python train.py --n_layer=12 --d_model=224 --n_head=4 --n_kv_head=4 --head_dim=64 --d_mlp=576 --vocab_size=2048 --activation="geglu" --norm="layernorm" --norm_place="pre" --norm_eps=1e-05 --positions="rope" --rope_base=10000.0 --rope_fraction=0.25 --qk_norm=false --attn_scale=0.125 --bias="all" --tie_embeddings=false --parallel_block=false --init="normal" --init_std_qkv=0.0241 --init_std_o=0.00461 --init_std_up=0.0241 --init_std_down=0.00307 --optimizer="laprop" --lr=0.00117 --lr_mult_o=0.687 --beta1=0.9 --beta2=0.98 --lr_head=0.00777 --grad_clip=1.0 --warmup_steps=257 --schedule="cos" --final_lr_fraction=0.03 --batch_tokens=65536 --seq_len=128 --doc_mask=true --train_tokens=416300000 --steps=6353 --dataset="wikipedia_en"
MLP neurons of a small language model. Each row is named by its layer, matrix (gate and up: input weights) and neuron, and shows model dimensions 32-223. Each number is 128 + 32 x the weight over its row's rms, rounded and kept within 0 to 255. Numbers have three digits each. A neuron's up and down rows have the sign that makes its largest values positive.
After each neuron's rows, "fires on" lists the tokens most often at its 100 highest values on Wikipedia text that the model never trained on. A number after a token or word is its count.

L4.gate533:130137170146131143135107149119108105119106159147148109164120130137121107104105151106110121110128129113150115139172118120124104144125129183161132178150153094141128081146143134153090137086133141132157158120135180094187119143123160229120157109100090008196110163160137137124157190065129102151072069173102116097149083107179150147200114057085084157135109129078131154119137154201158142087148037144130126131114081157131157094160119144122173069136157161121150091158088166139194096159108069090108090145149128150171175120142131162147122091086099129125111133080202108150097114082102138114
L4.up533:112134109094144170091142152123124122115103143162166102123124156145138124156145232162124124148145121089141138128024128173127153215075186147109164150146105143105166068168036072129124135132152135081173106176167140090084109108123217135082127123130156132113076120125126136153132132130156098146074152141151094123136140100149130121115073147130110175220131135142159066156145115064093105122111142126134061186142134091113152143141139112143156122119158097117168080150129163121100152093164102121087207119156172143195151157120099144194170160141134113098049129074130153138113155122122097143
fires on: "i" 42, "m" 9, "in" 8, "at" 8, "ill" 7

L2.gate523:135106077128127029118076174097113086160114100161100059084154112061094139130132162125120107079103092165173139208096125168098167114110147104159114155114142165157140170120125132138104133109135145064103118122168077117167178144115127114085080123124126159143149124110098143215108117122132175091111143174104139154136131131172144140140121093047094102133097115087139129150140103194125112118128177123180194075153155103105119144184135156122199184103089127118134082146076118175112147104143128134074171136100128110112093198152113097134141115090175094125171135105111146129109149161176129055
L2.up523:132134096122130086138126171093133120151156074119100116091073159112059102090153201143122097082157078144163140164084118106144140151106191097107083153113112181154148170158101126105059134112133086099108103149072135102093089189130139144131125142114110096182190076165109153210145149105139123084165120125116152170148134188160142129126073132119096124120082081102146112117118178090114142076157094103140152127055135155196138107095117068202105160143050126191117096133103166095147178150123152113104151132124139127159148175144147207118150106124090085166154117154150172079090151129209140139
fires on: " 202" 36, "202" 29, " (201" 14, "–201" 10, "201" 6, " 201" 4

L3.gate207:125092135090102137107098123133090146083112191118187130132124114169124132126134070107140070147116184165105142139140128159063131174093141101117081093163123112098071100155153152141057136053104127169098149186118128096150106058160161123157115103180103130131146064120083122136149139089081115119092144161151148183118157142150192114184091124046123188151070108132140131154108155149134173111191128148205178153108111107101167112201107097119166110103119186105150138114140103114108109121109128109096124145155174143108128128119139108119049088119111121102090136130081152071171201155131160113
L3.up207:122141134137097113150108119110140124134159131152125110148128130129109129066134115111111196141121155100073097129139097134159180060103217127182132110110191106185146082169137082103089131155147207184090121141138111126195116165108170094136148054117139115063132119145113137070166106168123095117148056143130150112123152075187116106102169110063109150109113154127142184111143121223079108145135136134164153135111099164114115132101171101101103127101139170069118136120125143117144188087202215128069148128133101091199143076160117160220101136135076124132148112121099113125152095084153143107
fires on: "en" 16, "ap" 14, "e" 11, "le" 9, "on" 7, "ing" 7

L3.gate118:143143113115116126121079090145155136168155172095129100152132148166135138097126179108148123112065204088123166110093158154113140136080129112174122132060164135108130137113128174087138118124095074091127155093157106137154132142139162043078157136091213153086141139131128133176123110092146079115138140122211157114154160128096142163076173165184101094052084136111187090138161088187109137106103096137089142136162121171083142119104122142099132110140098144138188115072161068122091129140147141160147078111173094102107147152104156145117114115165112145171156120115125193093114096119083122089
L3.up118:141157136142078174156123163111103125152138129138108127060107219184161112108122118112115078172103146146101081114124095100151145130117085137148139118112114159068143111125164133131122139191126182150106087104145105191158093158111154141095127151139126134079052178165103152100140094108130103165133212122125160114111094146144101091089136138154124131126148126132153104089101163141158092117122138169113082226140117152110158195104084105095122119106137157151181089099129118129097078111111100099089195018107130156143215106134110136077132128152061105121081065153092121161104165160121083172
fires on: "il" 17, "ction" 15, "ight" 12, "ij" 9, "ree" 6, "ir" 5

L5.gate208:076178149137070093133124079166134112097158168165128154151169141084111136151141118135093126108072095092076147089111150141132153116118106096078108080197143128109165155106146119125175122156110139128169123154104101107110140150210137108168062210153095124138165194090088155148162090143126118065087083099109066094171101133108116133106144135141137141096101161137125153187096156148100134098162104173116159090199076127129146172175113105147143134081130112156089113173096090097141128082129115162080125180108118138106072109126169083096088148138150200099213209158100128074121153131099150189
L5.up208:116155141072123182160118104125105102103141165131113120103112103151112138081136160129131144160096035154184173123150083083115141128103133097142105129171152106123189183093117168139134084100114203152112099127084189117109155120172072062112124144186152145122083091101129142134152115168098118078122098098187110164088150139117114129131180117176109178031131092153145129126128127119102136124145124116091131143089145171134087112132115124092126120181143123125166116085118166117147122135100116191137148099131148121158086195113069170102142187183185124070176126174125118114140149190112113116
fires on: "ow" 18, "ig" 15, "y" 12, "res" 10, "os" 9, "alf" 7

L5.gate358:095172144147134148129153119139114162111152120096106115119137099112117215077091080138192130127134109210153119147100181146151171084107081150105077069066121161120091186170113146105119156118068111118088172091137103104142164134134117114136116157163199178108084125119113113155119114134171200083089072182099174156105145140112155109177084166125140160127114143120149069071139068126085121080138117135111108149138154154018125150175148156139135074109152089148179154109092147184138118101098160137127106146166142098125088148148148145151062041146139093154131053099104142082174141107128098122
L5.up358:124137099188165121090077133111101148118115110151144137191100096173094124135122079119107092184141119112130068116132182112067146161071155096128133117105062127086160144204156182141123158134129144147182127150089141108099163128185163173135127119111136081196162160146112186158167078167158043082148117150157123137155123139092214098099144136053106112129138171107181116101099127106086111123144098129157105161148155084123130094085157111164125103149116169184135170132133151169133169092119128095088137089132130135148115151135065157130094136147111108131093113133130053068091141096159174162
fires on: "ey" 22, "s" 14, "ay" 13, "y" 7, "earch" 7, "ation" 6

L3.gate72:169131112109131178062080150176170121117243125099119151127139137142148137108136204138162136149188148128119101094183120101099115175129055168125114148143095112049128140127141161132121165112126135119145068122176123169217169121133101145112097099158176174143172101118069135144140159088054101142100147113171170114165065133105121082124110118122086118133166087100179115120139104081145146093117133106125122096109101128128143136089091143135165120159142110076179092084118066117086121094087140087087071121125138134133159194143128164117143162066105120109179136138109119124173161086168088148
L3.up72:147168111159136124198039152177126175126105103136138096113124125164166210128090097127170140130114106063108141103121139088096113109142168170150134117105118160065175140084172145099108104090124122096128137071153103131166195165066131121108129106088158128104070163121129135177135197157160128100151207165142105159148090133104207136089086120097116167166097107112114148058150133119111163075101129166119165078134112137121157147149109138158166103117136129163145154032168104161132092149100108087188157128143123110139128074103100120101093100190170136120090129096136088115125194128133107124
fires on: "et" 17, "es" 11, "and" 11, "ose" 9, "very" 9, "ess" 7

L2.gate289:120141063149171142117079065140160087166141152065161160126167138144139072146057175100185141099182107121127188152116150160076102096078121220076135054170139114121151116142153154157154171166135136139132107114143103156173161126144149122146141142151145100121129171084137131099115117089100165176147141163042142164114123156092119120162121050108128197086156075129163131186157100108117104126126093183067138085127115163097116141070141114109095094108115134144153134179092105135154113106085159129121101160108161140113084152148130085166127165100152138146129184140078111065142114160053099160
L2.up289:139123178160156116095106131085073138132149105174173120161096115074128162101127101079115096135140092116111121129102064179148112076157189125114118186129128118131154076114165146074134118094162157114107158137143167140118160141082127133219085146106110176074142108161092069086153083117195124124098180097148127139107122124114176196151087142131154124113122164122148135113115114115127109150099120031141143196176129113136167141127130137154169162109093166142064075131092154073164114163156079151117168046119156181077122149084116080131129126116146120150100174120150073128163178135115123133
fires on: " pro" 81, " un" 11, " con" 8

L4.gate423:087103094113129119134130120151132119134108124085137110140147158062155124108208170109115210204096115077117148170117165180117081137086130089085111179125176104134116173105146139175161177084132086114180120134126151108133134147134142060163127144125116074131167102157079116198169119137141157116077085168103123141139062207128134138116122101129134153093154135136164155172145098141144112123125093088140161050130099107098132169178107140132114166131141113224121161092079181165115188167086125154031164158104113188122124157112149111078141121115108105131105109106124116082150108127117163146
L4.up423:174139137133181118145100125136120117112124043112112131169109147081200084153206148130141163101067114161159129132135133068099131113083162112118154121127065110115174168102128116103166079039120133136148125108145141153150124093214173103110168160147095087114152104138109078136125132111098142068038139130165178184160145157131089163119104184138110125135123109085175128173122135177118081169088128105144130128130134162086123138163108189155154070095159099134126160108073110101099150102074141134079128087141141097127132130132133109093152177094134122170206088090134120125176176072170113065
fires on: "un" 19, "u" 14, "v" 10, "an" 8, "n" 7

L5.gate224:088094095114108153117115104167147104107132103143140114131193138177128150076107182157084179127151158185094112121072104124040110115112134183134089119122195129121133114136152146058150151122136155140112087167149126133131167113187079127141156124159116138146121120112154126132103144112053110177070095111122123131189125120093151152121165143102167136110162139124172085126055149183135130109154110155157184112134187116119174128107109179109148163102026123088143132098048103242095083146143059152152113149130134141182149138140132080181149118143174114099160125132150065097132080161155194123
L5.up224:134104145156133117153089154139147028130142130158204128156120060074147195096147124114071103140071125085133125116110159078111133106127122089131112124100122082093171148163143121139150156135200116142092109171131096050123193163153098133160122210153162114089123129101113123131155055123126093127089095051142134145110119149151107134167097130098171144115133178106132170091141108142188099141135084176123108110138119134121121103102152150165166195101152142113089139124137118131174131170138132158109103112144137102114077136086134108076136147100113165132132118065144138091094156149134162161
fires on: "ro" 30, " sup" 15, " Pre" 12, "x" 10, " pro" 8

L5.gate274:118135095123105151134085128114150126094165152144106196096118158169126123141132135173080127069108206200091182073117083191143137121107092094100102097163143104144131129057161183141119186124138103165157126107085112179127120095161118117178118142141143076154114169135147124152188087076089131088123166115175158138172198189091096093134115111105108150138088128100090131153109149079132175122107190066150121145196171114118175142173094131093153077117156167159082142071111139209101134151123154138096120206125169176144121128081125128136120099083143125099128142154159111106135139171130118140
L5.up274:115091148127164088166127064122111139083083143094160122120129113095086117122130080132089099125133167088078152127120134166138150114175147129156145110128160188144179107211109116089097116108137104106107138084134160081108121114123170068109090124044090073161106097127147134162109156161110162114124092117094138098167140123135159057108095111140090174116186123152102152152151149146140166123139119168168168185139117159131099107193115202121157135122212168077092105139154124117102100153170174064131201156130131200102156159094158154131141101107104140170160132145111084081192159145118154131
fires on: "es" 13, "le" 12, "ing" 11, "ack" 10, "ed" 7, "em" 7

L4.gate472:116125098142130134094138069092176102083138181083112098142147131084106095181164098095190166088052178125139122166095104151136135124080122111154108111183167102192149166126147107140128134154139082099127187151155165106164164184152092110133084110131202108144137178142101132172146143136147118127081104161155110101107143182113162138154101090123108141156121122082132167110092070149166127112074039081237201171174134186144145131146152095067139156112096133156117118167161140140151040136112102085096106117119185156068121152161171122080112145087140172118100153126140151140136120176119124188
L4.up472:158113162124050185104126121137151185150112130130116138152066083135129088181131074079175143079107115105159122111090140115149148102194140101183156134147104127183081122144159119105143165149134100086147126135150097130163115127111112102115110131183193147099125149112064141111114133179159123115074137145121164088080177111101156067176111050208170097115174151134142162098119123123143091110076085138164140108116111180157135116127208086171091128067095126169168145158139107088159108092154125126106077100097156118116070082138132158154194078132150134126100110140122127133109130218156110165
fires on: " school" 30, " national" 18, "'" 8, "ourn" 7, " cent" 7, "/" 5

L2.gate558:161143145117123103127151106138146095126155138139165123124110131124157080088141142165156127170132145186107123103197067089103117110020199158192095139142107115072158143183077144124113139118186170179074047122128133159176115122121139147143119143165108123149128130179117164102048094159103127167122079107120107145109144177162094109105146141123177092098121156177153120132119230132113165128132166104133140124111107159148128075101133152021096148164097162108142169130132188160133197115111109139089141188106118122134121083142173155145120118079152171083157160104112125061146145133145063128
L2.up558:066091158157143131134157122049157139197137167087167115160135075101134158108100144074166088101140127168159090098140142106154132128127134113115118140163092113134088101101134061076126176133118122145113143089200105122091072151113147139160123115152140187111118084121180184151115119123148083114142101223082151162176113145179149135070140116105095139086122169162124132102090120197150132042114220135095168133115137099144115075110083127174115159136187128148153070144119101141157113130073142144080144084096075097120106137180129136092102164083136153144181184108085078096093140143092170100
fires on: " Total" 19, "ity" 17, "h" 15, "ure" 9, "ength" 6, "ular" 5

L4.gate532:143088133129163139095123108147079175114065139087172125159148176062196108096110165148119129182081113156102134163092160166095065128144138126125087142089151111089107085130078077092117116091085089119133123174064142135092128133087142174184146136089103120235153145224152173106176122105117068124107126080130169134134089138160162141112132103089103150114157113156151145165131126133148188111107093059140110094106100108161112197143137150139119096175122156125152124084160204165043135146136091147129158143093148130156124113105117139113103095153115087151067129111119131132137122109171159149
L4.up532:140089139146113139137127182132136157087073138132100144192157117117118177112138130133084092130102143060109073155129134154123099161146149149095098180130098164172168154153129147076207124104149128096205164095193157117151175089065078172125149115098165145125151140111160151135072111123076123127057104148131132167133143123122144127108108184097108126181113099164118091142127131183110145148170102136142097132179108142171123143115080140149136071135124108125120103107158115036185084116137096079102097095107146154175081175201141078081161211128110083148125083141110169148133095114082081096
fires on: "v" 36, "on" 32, "n" 6, "r" 5, "r." 4

L3.gate115:141120042143077090115112088118116102121123160059185122126133077191100130143083172104171139140157160124140111206129089136146111105136123119095127133099128079074126151198121127170153177170116105133060120112193152138135216111173156165164126150082083135106133141149145125091121174102099061199081103123157083109147154104117115077118146126103150124085140137130119143127103112085059097124146128224074136173164138140108132124077112166178155123164164104129118150143107140100138079125121114140128140080081174157095187143114108131102130088108113152081094155137165114151140138124154105164
L3.up115:091144137147135097113119071122037176107182118111157130145141122098107165094101143113093116103161156145109169102150147127173122128115073179144153119192144093092123132126110133127166122098064158103166109131132095106121133125104132097178119095142099169122105184105144166135107153094099131135161122168128165055131132144129187095135166194078150140115139110113173137105115116135147187172133112120125175082151170161104066157157042129128116110109067136154083221113171128132138075144197155102149061089118157141114171131156118081068037083128142080099120126169148161114133130166185120116
fires on: "el" 23, "il" 19, "h" 16, "ath" 9, "q" 4

L3.gate338:161089069132130113081099135151110076133179075126162100137077147099144112107156180185149160150115131122138106120094116156146115132141118148105036171136098091144178121116076132105128136133077042136123162115152127163133119145144112167077140158115097168150132122090098161182133147143119105142124196178105097134161157146139119173083114110134129128157117088185133103128130160144149202129143179103141118143167182140141160150154091190135138148204142141114123051075125116185129131133090131143121154168130077134094146124129162090104183151112103027186065070134148144129176208148101158092
L3.up338:152071159117140157078161171152111147130164156146190136134136163163195119144148118116136098059103073166144138130144123183135139170225179099096080109108093137116149138137128172094142155129169139046119086045145113115142097064155193146132083138127135101133134116095109166079141135126102187174122121149111074145095094161157080108154074134131158140174128109151133148150111140097142135164172172178126080153122155171112103139127081057206086112152144111135094137120092159111139073112118119116118142099122119120132138108083095115097164071159153088180136151145152118149096101144161099111
fires on: "i" 21, " (N" 17, "ia" 8, "í" 6, "ir" 4, "l" 4

L4.gate236:114100163204152192131096131147073103044154147139064150094095162140111119172126166095114175083090105122110142114131065188096171141126112155125075147135137107132159155101104103126129180144116099172143138170072159109088123125117034109191105102122151121131147162111121166118157093136169131117056159129077093170159138131142109118162163113142111162141113115098148120152092151101064138111115163045128057122187112106137137126144097108129065078158136136161083113096090161189145175145109097113165069192168103192142094124111177151134117177119140163138169175082123104127146122120098130132
L4.up236:145121126123104099116178097180059155120167034171154169143124105187120132100115083108154168086152142104118102197188149130148160118096103093158120144184097121132160079112140110097114122103129137110161144094121153150103117176124144125137132115111049078109127151096117144142173162141105154148164154138172091106173136148093095116123143025173136090176129100178123070104175112120127122153122196137108106168134210164095166150160154139169071132109131149135070146166122080105129121119110122150189118145137079105098146151069059084115127100132114148126122136126068189141102111154118158102
fires on: "e" 19, "ic" 18, "o" 15, "t" 7

L7.gate258:133157090051047078098101094195149109097127123156130206094122124087101123181114104103126147082153148145170123115150102137162100116122135085104159174127156106146111102094117153174162118150117072122147146115135103086088155135146155114084111128186119147148189198097111178163124106162120158176128125148174071085130116096117059110122124096160093163137124122112153149186167115145155141124119155157149152116102144113103109159110122098147063140133195175114030100146134167135113098143158092113111136156100148106118107115119177098069177125077204154050141131136146130100117088130154102122
L7.up258:131184102121087154126105134091110142119092153108096136158166101112126098106139177103141079171139184109094140109109148131163086136094107126083065118173199088067122162100158119139140096134159159163172095085068155165107135150128159158094097131058211152154105143129084147157073163138115131124128166174169072148124092156066147131142079199109151104147188096132162081187136104130073134071096126062110173119128148133143068109117070193110146174175145126150065127187137161107071120148117080165112075116114148165109129151152140148152107100137168114093095103141128081076095135222149107145
fires on: " with" 40, " a" 20, "y" 9, "a" 6, "ig" 6

L3.gate451:189149094162065138134111135124125118069182193090142115172156125137149080149122117068135123139113168054118126101081118095157135166155151138152155136112113136114153163139150079153096129093145131123131138122145143153151169123174143125189131105113072121119154195133159130117152169093118078155175038124159143109102166090148097108097107127105108135109141139092131146095156151152102126115130134163131118235143110138116124115084129171106173052135126136148150115092111119108175091087115100148126069073113239123120131166119166124180063072117078162161117121117108148119159123069096111165
L3.up451:090164130164147131088150134132098190164142170114172108066090192157110104190124099185179181106082079125139097175132134084127140127097118160125158197165145173107084032092125122159084132069092123125109077132072165142142149098144152149104109151179150150052128164113151144137151118086144093107154119155162052133094140111144109182139141145124151119165105113138121189136141101138101117104085058150096086090084076109130154087121158083157069156142124088188128125160111146154148078114139099084098129130110173084148168130119156139119109175162154113059134135150135141161116074109069117107
fires on: "ze" 14, "il" 13, "n" 11, "at" 10, "ath" 9, "ad" 8

L2.gate222:155096103143082084189159091128167070134180168198160128180124151109101124119146137164085126164141098120168144141094132181140082119034110143096111122134155137148155159096090081126147163166156078077103153119092133101096139159191105132148105081123160125152143176109117133112183097048100178153132185142127153132180121149194119142167082069077109124122087057124123087154129121125143166099069129101161125104117146098131097119167136159151169122162088138149130132145099167165130084138141135155075156204104122105094109175114151137121136123105142108113181107080131103105121196132128137141
L2.up222:111136171144168118149123153162119159149165114098065152127088135123146114142128139124103052077174116133178146129136139139118127097133149119149143116099081143168064170141125079104099106182089122148127175089101157106122153146116110128117094100180097106121130088123135124128122167115093120047177121142122089137113152181165123136168089136083014124183130130128135080145164154131130206071152136186108067124114142101132098176167163186153146148197052122165126142074134119116148137144120126072072170146126080115131103155076143156149189138175107062108192084173128109109137064135159107181
fires on: " 201" 26, " (199" 23, " (200" 19, " 199" 16, " (201" 14

L5.gate544:088104123137089105108129108090148088124182129120144107158132080109118146131203128185146130162135189157130126157176097150131105125135135159149073108162143085081187160121099158115133182093098153136062093131098148031144153201142121173093083138137154124186126133126153110140158097096128161146125112137101120114088099133135111097138143085137143172036126131120108081077124114160181187114130144176174220122169120144029155140131125114072090131183123123178101106154114153187168101155119132151088085098153139164108147182125088127085066145138146115144104158098126113036154124133126159166
L5.up544:121111124120103103150110137114114099160120060135174117179084120163182188102090100125091091145179123123179135116187129089088116052161157159192102110132102171131180141115119103115097160150135115123135074094101155032060119121119128189101150151149096135151114103144173115137095082093092151085133130102137136144110142183056085185158115127169162104080130155107117126076174136127131137149167150154121175133131127130104097126121075113120088100149135116158144173102087118130115166070107161135132071087150109072105108106126066125155183093159184132192110118147145107106147101143169185130
fires on: "vers" 13, " profess" 11, "ec" 11, "is" 9, "ot" 8, "iver" 7

L5.gate312:103100146076128147119107023138136160126091152110129152161154084116120087124181144135145122121172171120123102201155102093123104141085182185104154105170146056094158104152135148152085149000058105165141111169060148093139118097139160079120150107139086112146140107106153097126169125152156123118152086149130083119133180113159082112100156155062097110090101106098101122150148209140170136097098088126161155143166093139096151189101132090123114136105106135133119117152156098146142126129089122125110135125084118116167149080145093120145143139117053143152064141120084140122162183147139100151
L5.up312:183000168163152097137105122115123157166150130116163146134117156121080143142135114152172145134111110103120180168115104183227165123133164092135127106142152138118221105125101147089162087157100179127166127120113138113132125117078102100174185132130111102115145148135047086137123090158107154140131147112173191120141192114096207154137119146120109111173099084127102145147093153081127148154131139124105184130078083131111156136163127141135168132093140153067104130082132130123140064126111108116126173150145144099076094085149119118167131141103117100171117124149231101141122124128108164135
fires on: "est" 16, "en" 13, "ar" 12, "ag" 9, "ing" 7, "on" 6

L5.gate278:153156091111078141103081176096142217119118131119120156139141180090139117154088097112135168170218165115111111094090142118103143109100109136188167134113104120071117182133154153142111137065136134142136160173133151085109107119174106128110087156155096161102203159067096091105122110125083135075135124068059123130096075180082201125064144105093104171093130132142153126108104126080088111164097052153163098142143173139131112151126145064168176054124156097103112113132125101142105129102161154089113098173096130099149124137119211089114123146159121109137135161104173121127149197130103120153
L5.up278:097131124165124154151108148190090142132135137097125131127144127130110137153190097113107162116070160131077146102119142104059122174086067159121044146147119165142102112098147183146122142140133157089101079082101101129160138141189089130087102058116152138152110122111134158167113131140134149130117107147112124086131091121116129104088094137171140117147122153093123115125112049120194117084136104255136137134141090169084157127141156130103125094089121138115171128109170075168120062134168155087096137125162145155047048220136112086060110158177189083122164154120117147067136133139121120137
fires on: "ed" 19, "ing" 17, "et" 11, "ose" 7, "and" 6, "ay" 6

L7.gate489:182102138151105095171042152094113125127146112128217073168137142114142132147127135122132113161174151108188096155139126153156163167104069101154064112128164123135107119066091194120114139199175156095106143138093138146109095122157072132124148115118132097099156104131115110150140057134112146108082144143145169089158113143109134135124134089140103129098134109127135127110107117125167111145114092138124095146107128139185136126093092130148177132137136225186152157079160107142062085144146145147134115227108121191120154136118138172086124123148051072076140161110093086139148111147080112134
L7.up489:161140065128147135115133133129158115086128094170157128071071119182081172084135118140106107157084121165122177151151144128148132099130141103153073104121075178091156170129119169133063122199145103099151144193136162101131172090074116186129034157045142075067108102128094137143110156109092137130075146160134136163147117141154138100128167133151126145189139095167138132110143165154180171109105190128138132102180178108133123189077114079093127139169152170084107140118099128083110156131123162148136144172083118163097163123112152132153154150134157138109131086149137095121161123131191145202
fires on: "r" 19, " do" 14, "o" 8, "id" 8, "ile" 6

L5.gate433:139133162124136104109080099133087015129136112150157159166035099123128111097139186116085172128131138112125081096151125175156167134160158128135134150087120134164153142143111128125144116099088175131179137163209096126167192155179105139143129142132133152088161150157108198171212111144112084136123158104159152182117120142077143139170136127123107131094158109120113120156126114131108107128158103109164121161167114151114069108056145106084144061148124144130065090138109122165079161185121129108060102147114179144147207115117128161134109132096149159116194157134209110128114134126140130138
L5.up433:104161114171113176095156133139114152157123085134128135156132122227148089133113165140116134113097112101127162137141124192132085213064167169214099110197134218151128099085078168077095092078141107145169113123117134167172121154147137182088138136136044103158115064086155044136107123129234117105152163121147107165074159098111080132148128094102102153149131104149120129152150149118087121132108123134144121180149130117099173105129148101132090144095162123109134148103102101135068139131094041116107113172135127122096155133127087119193125156082086148084111140091130156175149142097144116092
fires on: "al" 31, "re" 13, "in" 9, "i" 8, "ry" 6

L3.gate213:165114120136137168123154156170166075130148120146136136159145132033097166096103080098096123183101192186093088136152125054126142148132108124115100118089135105114133129167129158121123130082066154095078146146097084130130141105162173101140109180101121149171133131106150108155119119169102041181099119102106100085102114175174168176138165109116085112096191113090115144118151130138119095127111164175187162177089113080142090093099136087105115121150129126150114133098066043136126126134122116164139132146118168170092154146150151115128094127157069096150202125142211112081147156106114143173
L3.up213:079157087107110170092118125114108217113152135111158092112145128102035090116111124151084114164126139149135112148122167143121141058137167116101171079157168100111142175100191155130101134095134122150101162163028167167142141143156137165157108073144164153169147077134116121077114091155125163056156179110150131095134089165132185132114117169096172161044133131166173150165068140171134145152134052156139130120127114120118089153088118166140124151146140089111130164093128115152136135070057132135085197113098064099136121121101199106154117133124135186114119162132107156094098124129103160159
fires on: "ro" 19, " award" 13, " sign" 10, " Award" 10, "inn" 9, "enn" 6

L4.gate456:179096106186079116139095104133046104064102134072138093164097107110085159111090162151154113104131134128147123174119117192050161157164116160098134193156173142152146164137101159147135125116094068120158138152155152127149109132131161104072179062096088128137194066170120145171173106095102165061104153140132211137131131056123101086164150144145117160105093104085137087123087149130130139112066132127114129145164071120108169099174153144146203091149147126157169086062160119171130094134118175131102184159134117173121141120152152119120152162086075099116104153081137150112147150086136119104
L4.up456:121120146095135135202113119131149162091216133138171117115139102103141154137145133130106161128184077166137141122100118141120132144134127072092186128124126145198094120071102115143101162179156162115096096183145107041135144074141146120110077123142126109127151145117172128180130141099106200128090125111127141146130141135127143126126098110067170202083095167145054166116099154122172101152200120133151096141109135109133141120104146060126151189097184125078101101184122170127073149075167202079177076130098121179114146105134081071139158138133168096118117124086147117097133088142139156077
fires on: " do" 24, "id" 21, "o" 8, "ut" 7, "all" 7

L3.gate190:146102149158149189169072073218110137167101121157144124104099114151083137127146140138135145145000158067139114126149098120100088176100149139181110109134136111166153137122129155191115122084133113141109097122155168124106139152180162123081099103095162125087117120117201102115134087111172155173110086127181147122127126116113042116038151130186116149124167140126154094147124104126079122091106128100143137132160118140069115101069137125182114110154129124128163111121122072132142057132121141136066131090150107077111143186122075145152101083168094112129174132170164139136157138098080130147
L3.up190:108116114140116143147123113155139150127174113190135083208084116087073147090176152097074163120121139139146152132109164111116174097115149130182097191094092099093131129141135051085103134119158167156162075107088134058085082107124125167154090115153094060162182214162133160128139071139093142170120131176179145053114099062106125131089154084115125139096174098103187112103129106181105097073127135133150094157164164109145093079160113125141143131127077138124139125101123141140165118112174149178092092096139141130166079119155125125100099086142086101118161117142104127130127113207128156146
fires on: "f" 29, "ction" 12, "l" 11, "ight" 8, "L" 7, "th" 5

L3.gate174:120106103134094109103147109210111109065134125107134150133125151123170117175150148173172102155075139098156104140125105118141108167094138104098101101141125133083100174157105139107121159128116089162108195215099091133154137118089150147097133161181124152103163079150151125131169175126170135158161159166143167097129170143188091107121169106054133162150141026116185102140109192104103177087139143069145149118138150111166120191118151107104166103115138137093110122117099162124077154180136165072114170210154103136119186155101114127130114145118053117109145126072139130112167129148127102120
L3.up174:117113132073133151087160128154142146119127133128143114156084114111083097109098135121174126084122109092142077116161120126103158134205176110169175049120099096111124129114140070184128131122094110131138157200140175127100048140095170121049076129157143116140100131125121186104087137160140097177069139199180102131104090164166170046147164111106132120165119144146127119184169135141086110123166168093077159119144132115114148130215184061174099145111096115117105167205127141078160184066151099078115173156132118150140098160145145090119082096142119091159096128112126089096111127127140131150
fires on: "ic" 14, "i" 12, "l" 9, "ient" 9, "on" 7, "ant" 6

L3.gate483:121115152109160178104108072167166113123139234126141164131100129134122120093071143164137059101118189144117113175138088162117148148120120151126142136094059175142079124139118140128131138115127155105109106129122178101179157115103150112129164073099117120074124221113131119113073123075144112160126073106072153157153103103160118125064074133105114158139131151063148085118131102154155121082073133143076121111118138117158095088161140157117135158125161145177120119087115170158197136142146097121122093103155184133095180142092153152104159122094152159120150081108139139174172089074096095143
L3.up483:158149160123117084207155148134102132120143133126168154130163168158133175145111155080206156114182125150142111202066087208119169206117124140127115154200113138135131085107143092160104168162099129115092121144088117126132129138117089132176087150136066121162155169167149087091154164068048078161126116176111139128171177115125095131132096083135099118154192112102127127101155113108148139118082174100124095134145116119088102076096128132153094075072077122151045140160118110166077134116093129051140135120128137104144103137130100187133088094141117117172119157114040143143144157097148100143
fires on: "id" 24, "e" 12, "t" 10, "ical" 10, "ze" 9, "ized" 8

L4.gate163:059077136103135040141145111109141111149145151099156173159129128131162118123165110083144111166162102133130128124111107182155096131137193084154113115147178151162104126136130159145072118088130073132142163128109181160112118111103090090110155162072187102195105053114092167128131110157125150103108135146102157120116078193087135127213097155147118179149031161144119181143168079102140098130133157134108085119170084126162133140153113143132120144102104155148109096122174179109151119156167120100039152169163083147096127100107174113114118124157112123134094157079166131103178077122111108088
L4.up163:152146140087133051155082203148140112144141157102083101165089119154172144155178111138104115172164149136093122123162164092106146126205167153106171114023127193085110105051147125107137091097024136136140107113129175056157109099122132119128130110120105113139097125161130119120145155100157087112132125069126159096119154079157097129139133114205175133167114166134145124096111141084076158131135119072106129128148070144123120094107145148123128159099129158184169147092114159102121113156115154099104093128192147128162099093179162092082128081095138150105103091125150122131158169107138157076
fires on: "en" 23, "ic" 13, "or" 9, "ur" 8, "ts" 7, "att" 6

L4.gate384:165122101108169090159101083177096108053139136152161072150117114153158086116106192116092139165099104132159107105174110124137165123161118147168172170153180117138141155113057147103115103075096078181135137139145131129105137068219086074084165135130129083142125159102103204153179142097144135140139106126109162124140118172116128165118167129101101146138190123163154178127117145147090154092118133145137133099149042188117141118182154155160104093130140128166177089159095090158115085214115079133100115189088115145086145120134119080148181116103135126104133106132153196117140121111143117070
L4.up384:140153120156126090124116106166113158102145137075144155177146117142159080117106184088145180131138131150055063144137129199089097127114115146152122165119095086119118098136118153118141148101122097088108125104213107174133083164172142163100122135176071165121125098146176159119130091103182108105141094136154149141130144104108097099079091131167164152132099079125167108144103188086074125150168114120111116121195149090142116172160119132172089226140119192111122105145082131184135103080166156128047110140088098127116183121061080126153086159145131140092175104143169156096175120125132122113
fires on: "on" 16, "a" 15, "ts" 13, "i" 12, "al" 6